Weights of a small transformer language model: width 512, a variant of Muon for these matrices.
MLP neurons of a small language model. Each row is named by its layer, matrix (up: input weights) and neuron, and shows model dimensions 144-207. Each number is 128 + 24 x the weight over its row's rms, rounded and kept within 0 to 255.
After each neuron's rows, "fires in" lists the words (lower case) most often at its 100 highest values on Wikipedia text that the model never trained on; "fires on" lists the tokens most often at its 100 highest values on Wikipedia text that the model never trained on.

L8.up4074 [124 127 158 165 136 107 101 110  66 173 132 146 128 128 100  86 102 125 120 159 134 115 121 143 128  86 138 142 126  81 130 118 122 126 144 154  86 111 145 129 122  91 109 139 164 137 128 141 108 114 116 128 134 145  95 102 161 148 134 104 133 130 131  99]
fires in: "national", "united", "new", "definitive", "american"
fires on: " National", " United", " New", " Def", " def", " American"

L8.up1274 [125 117  98 121 136 148 112 179 134  89 133 121 165 115 129 130 125 109  80 140  96 130  90 188 122 115 129 139 115 121 136 116 125 142 159 146 129 133 127 134 115 138  91  89 151 131 131  86 141  98 154 114 150 124 139 149 119 138 166 132 173 153 126 116]
fires in: "in"
fires on: " in", "In", " In"

L8.up3970 [107 119 117 161 121  86 110 105 170 137 140 103 130 116 109  73 110  79 139 142 104 105 188 141 118  89 125 124 127 157 148 117 172 112 120 103 115  91 165 136 108 116 127  72 148  80 140 160 129 141 124 143 119 146 133 139 160 100 108 161 129 147 128 155]
fires in: "microbiologist", "a", "an", "bacteriologist", "german"
fires on: "ologist", " a", " an", "ist", " German"

L8.up2004 [109 160 145 145 166 109 108 113 110 129 115 101 106  91 133 104 133 161 135 118 174 118 117 104 102 142 113 132 119 128  99 161  97 186 114 132  79  67 133 114 104 148 176 119 123 133 158 151  92 138 105 123 118 133 162 112 107 146 160 120 106 145 122 122]
fires in: "a", "was", "are", "became", "were", "be"
fires on: " a", " was", " became", " are", " were"

L8.up824 [121 159 135  75 126 110 112 125 130 114 148  78 132 109 106 158 142 139 123 143 155 130 122 134 141 126 142 157 120 152 144 122 157 115 114 137 142 169 150 163 168 133 109  66 113 114 103 117 151 121 154 125 111 129 146 133 136 148 147 147 129 147 132 126]
fires in: "the", "this", "that", "same", "by", "a"
fires on: " the", " this", " that", " same", " by", " a"

L8.up2773 [143 124 111 129 150 138 141 108 125 132 143 132 142 107 114 102 142  98 113 118 160  84 111  96 148 144 149 151 116 108 114 151 144 109 159  99 147 146  96 136 104 126 140 142  85 104 124 138 130 113 124 106  81 138 151 140 122 136 117 114 113 163 123 128]
fires in: "he", "we", "had", "i", "she"
fires on: " He", " he", " had", " we", "I"

L8.up2636 [148 113 118 173 123 131 150 178  84 128 137  91 145 120 145 142  76 125 126 142 106 129 178 120 141  74 137 102 121  97 172 156 144 186 119 153 141  97 121 128 144 140 110 148  75 124 101 122 134  97 127  92 119 111  92  87 134 127 134 151  88 169 181 138]
fires in: "to", "al", "re", "co"
fires on: " to", " re", " al", " co"

L8.up3529 [110 134 150 132 177 139 104 149  99 122 100 120 157 136 114  95 100 126  95 129 180 116 156 116 130 121 147 120 121 106 129 116 167  98 125 148 160 134 136 106 145 160 118 124 134 109 140 172 100 117  94 145 153 126 113 100 133 100 140 137 124 139 123 103]
fires in: "the", "any", "these", "no", "this", "their"
fires on: " the", " any", " these", " The", " no"

L8.up206 [118 128 171 124 132 137 125 151 139 129  88 132 156 137 103  84 124 106 109 137  97 125 146 127 160  96 100 125 142 113 140 134 130 121  95  99 123 133 110 145  84  69 128  78 148 170 162 115 136 125 134 114 122 105 113  93 139 135 153 112 108 100 141 131]
fires in: "in", "he", "she", "to"
fires on: " in", " He", " to", " She", " she", " he"

L8.up3495 [141 127  94 208 144 134 129 101 154 127 156 139 120  88 140  94 139 103 100 111 127 117  79 124 175 142 125 129 110 137 105  97  92 148 126 135 125 120 146 136 155 155 119 104 116  78 122 111 122 125 160 139 144 123 149 119 113 137 110 140 156 146 101 151]
fires in: "on", "along", "support"
fires on: " on", " along", " On", " support", " help"

L8.up1046 [151 148 123 128 110 121 136 130 113 125  72  80 134 114 101 155 133 134 142 164 102 112  85 182 104 163 120 145 143 123 116 118 106 111 153 146 140 134 125 156  91 120  91 146 126 146  99  97 126 152 117  87 116 103 170 138 154 130 164  79 129 122 119 119]
fires in: "s", "of", "born", "in", "its"
fires on: "s", " of", "born", " in", "ing", " its"

L8.up328 [132 115 138 115  85 116  99 140 130 132 129 140 156 115 166 161 152 130 111 128  95 168  81 114 136 118 112 130 118 134 109 132 167 165 160 167  98 143 118 122 110 158  96 144 146 121 117 122 126 118 118 130  88 116 148 126 101 160 147 152 113 133 126 125]
fires in: "1", "at", "4", "same", "11"
fires on: " 1", " at", "1", " 4", " same", " 11"

L8.up1952 [116 108 172 161 131 129 106 130 105 104  82 117 113 124  98 108 127 156 128 163 113 174 112 134 113 196 131 140 129 151  99 100  88 102 150 163  73 103 165 112 138 131 177 147 149 140 128 154 156 113 176 112 134 122 111 124 127 103 121 141 142 128 123 117]
fires in: "was", "were", "being", "later"
fires on: " was", " were", " being", " later"

L8.up2287 [145 177 125 159 117 125 109  87  92  96 127 116 129 131 113 110 161 111 120 147  94 133 103 124 136 103 104 147 149 125 130 145  61 140 171 167 103 120 164 162 137 106 121 120 137  90 122 121 132 132 132 171 155 103 128 137 123  80 153 130 108 142 126  99]
fires in: "was", "being", "is", "became", "were"
fires on: " was", " being", " is", " became", " were"

L8.up173 [120 148 148 127 131 131 106  80 107 109 110  85 154 146 105 156 171 108 126 121 109 153 140 104 147 163 130 144 141 128 125 140 143 127 126 155 122 134 134 111 132  97 105  76 147 158 165 137 135 141 127 127 118 128 120 121 144 182 125 110 140 119 149 177]
fires in: "on", "and", "about", "to", "with", "of"
fires on: " on", " and", " about", " to", " with", " of"

L8.up0 [ 98  87 121 151 135 122 170 101 118 104 103 146 128 130 107 128 120 114  88 118 120 156  97 104 135 139 116 138 162  84 150 145 111 115 114 166  79 122 111 176 102 115 116 160 155  88 173 123 155 116 118 104 150 165 104 134 129 148 121  67 150 128  98 115]
fires in: "on", "up", "under"
fires on: " on", "g", " under", " On"

L8.up2619 [ 91 103 121 101 143 128  88 146 135 115 179 157 156 137 129 105 137 126 127 118 105 160 123 136 129  66  85 139 130 129 134 114 124 133 142 154  97 159 113 149 154 149  75  87 155 130 119 174 134 115  91 145 112 132 128 146 156 136 124 157  85 105 140 101]
fires in: "in"
fires on: " in", " In", " re"

L8.up3860 [118 136 143  81 110 142 168 158 150 100 111 183 116 106  99 110  93 125 128 103 115 149 114 133 151 109 117  95 158 109 145 133 122 104 152 175 149 130 134  98 179 156 120 121 121 145 137 139 172 139 156 122 143 132 135 145 118  85 129 175 127 120 101 107]
fires in: "new", "to"
fires on: " New", " to", "J"

L8.up3780 [130  85 113 157  92 158 143 131  89  87 125  99 146 116 107 123 124 130 100 124  91 113 102 139 160 147 115 152 150  97 126 117 140 145 148 145 162 119 122 126 126  88 159 153 152  76 110 115 121 120  83 147  95 124 146 111 123 153 119 103 123 174 156 118]
fires in: "a", "or", "from", "around", "the"
fires on: " a", " or", " from", " around", " the"

L8.up2956 [ 99 130 148 161 147 141 109 124 131 108  95 114 152 119 122  63 140 139  83 129 101 133 113 146 149 173 170 148 182 127 110 154 141 154 146 151 111 114 147  94 139 102 114 151 140 111 144 164 131 171 125 110 114 108 121 142 117 161 108 132 111 160 169  73]
fires in: "was", "is", "were"
fires on: " was", " is", " were"

L8.up3183 [101 135 106 155 100  95  85 134  96 130  77 101 129  93 114  85 133 119 123 150 135 139 155 150 164 156 136 149 145 143 106 125 160 159 104 141 121 132 137 134 102 175 139  78 152 122  66 121 159 123 145 155 141 135 109  92 125 132 115 137 153 127 133  90]
fires in: "and", "the", "or"
fires on: " and", " the", " or"

L8.up4084 [144 103  91 120 105 130 121 150 150  85 137 109 144 173 112 124 122 136 114 122  90 116 115  90 120 130  73 202 115  99 124 105 112 152 143 105 104 123 136 157 110  90 149 172 157 126 142 125  88 110 136 122 158 155 146 131 134 162 107 140 114 144 108 131]
fires in: "at"
fires on: " at", " At", "At"

L8.up2404 [150 130 113 134 114 155 133 171 150 117 106 119 159 117 115  79  95 158 107 111  96  99 172 108 111 122 187 173 106 110 187 110 134  95  89 161 119 109  91  93  88 172 130 159 160 156 127 122 115 131 105 103 137 129 139 113 114 115 150 141 118  91 121 117]
fires in: "a", "an", "s", "in", "their"
fires on: " a", "s", " an", " their"

L8.up1368 [151 122  65 149  51 128  95 129  97 146 170 114 133 137  74 107 122 150  69 112 100  91 111  89 116 163 153 117  95 108 137  87 133 159 157 154 158  87 131 111 123 101  98 114 159 125 107 148 150 105 100 114 105 126 143 107 141 118 123 114 129 121 162  90]
fires in: "at", "of", "within", "during"
fires on: " at", " of", "s", " within", " during"

L8.up60 [179 116 118 119 170 154 116 110 151 103 149 117 112 113 124 141 157  55 128 137 130 140 100 151 124 122  72 115 139 116 165 121 109 134 152 103 123 102 160 139  86 105 121 135 139 129 137 114 179 145 141 127 126 153  96 141  90 143 138 125 132 120 145 153]
fires in: "and", "to", "as", "the"
fires on: " and", " to", " as"

L8.up1602 [159 154 157 146 130 138 144 114 136 131  75 137 162 145 125 146 137  90 161 100 124 138 128 159 133 118 138  81 128  77 123 110  38 123 136  90 129 122 131 161 103 122 145 117 115 135 121 112 140 133 144 119  85 128 152 142 107 133 158 143 101 150 173 137]
fires in: "he", "there", "we", "they", "to"
fires on: " he", " He", " they", " to", " There"

L8.up1055 [148 110 112 114 136 127 133 123 134 190 104 140 117 137  83 129 113 111  85 125 114 120 147 143 132 151 145 144 144 182 118 164 156 128 149 147 141 179 138 105 137 106 127 162 152 128 140 136 164  78 131 129 107 120 143 107 134 149 159  65  99 166  84 162]
fires in: "new", "from"
fires on: " New", " from", " Old", " South"

L8.up2949 [143 105 148 113 139  81 108 140 112  92 149  98 160 144 134 118 111 109 128 146 117 162 120 146 159 142  75 120 121 152 127 165  87 164 152 132 139 115 147 128 126 107 101 105 117 120 120 128 114  98 129 113 158 145 158  93 153 152 191  82 187 136 134 161]
fires in: "the"
fires on: " the", " The", "The"

L8.up1303 [163 126 138 116 185  92 145 112 142 133 136 166 123 153 133 119 117 123 134 126 126  99 143 187  82 132  93  91 147 137 142 164 164  93 185 129 128  90 118 107 143 134 125 103 149 125 122 107 105 153 133 118 107 144 150 134 114 130 125 144 118 163 159 117]
fires in: "he", "they", "healy"
fires on: " He", "y", " he", " they", "ie", " They"

L8.up3745 [113 187 119 137 142 112 147 113 127 145 162 176 112 163 100 145 127 135 182 131 103 147  97 104 122 145 116 110 141  75 124 123 150 125 120 116 163 103 149 124 132 105 117 131 129 149  93 130 134  90 120 124 113 158 136 115 117 154 162 167 121 114 113  94]
fires in: "and", "was", "of", "is"
fires on: " and", " was", " of", " is", "ion"

L8.up3102 [145  83 118 110 160 175 134 109 122 111 117  95 137 164 177  96 138 110 102 144 114 128 107 127 125 116  85 153 132 130 152 117 121 153 139 155 122 140 129 124 156 141 135 141 102 101 163 127 149 105 147 127 133 181 139  92 114 172 107 115  79 133  99 120]
fires in: "to"
fires on: " to"

L8.up2842 [ 60 125 137 127 159 115 147 144 110 136 108 112 167 141 134 107 119 181 128 153 137 144 119 165 149 102 123 119 145 130 156 130 118 137 131 162 128 133 101 135 102 137 134 124 155  76 124 130 114 109 125 127 134 159 114 123 136 138 149  93 146 101 104 152]
fires in: "to", "often"
fires on: " to", " g", " often", "ly"

L8.up1804 [168  66 111 121  95 144 138  96 150 122 109 147 127 153 146 117 131  83 115 118 157 125 157 165  91 163 104 125 124  97 165 131 157 142 138 133  84 122  85 129  90 128  81  71 174 130 163 114 112 103 144 145 125 127 126 116 123 209 129 174 170 124 147 144]
fires in: "for", "to", "through", "forbes", "between"
fires on: " for", " to", " through", " For", " between"

L8.up177 [143 112 132 125 163 129 116 134 140 118 101 135 118 123 133 137 125 160 131  56 117 114 162  89 163 119 109 120  92 152 111 124 149 126 123 196 136 141 125 146 163 148 155 126  91 159 182  84 123 131  92 141 106 115 169 151 147  80 115 162 149 122  96 135]
fires in: "the", "in", "by", "of", "for"
fires on: " the", " in", " by", " for", " of"

L8.up2694 [146 126 109 122 123 144 148 145  90  88  93 111 146  86 100  99 112 180  92 161 110  99 151 119 145 121 110 100 112  76 119 113  90 106 103 119 129 121 131 142 154 113 129  88 113 113 126  79 119 125 152 155 139 134 135 133 108 143 159 148 136 135 101 112]
fires in: "s", "a", "its", "personal", "bacteriologist", "potential"
fires on: "s", " its", " personal", " potential", "acter", " a"

L8.up2475 [113 123  98  85 150  97 137 167 135 125 124  93 163  98 151  64 146 146 133 155 164 101 130  81 113 107 144 143 132  98 120 136 145 107  99 128 122 146 122 135 105 102  89 160 163 105 127 106 124 147 153 140 119 134 105 153  94 141 132 149 121 113 103 121]
fires in: "the", "a"
fires on: " the", " a"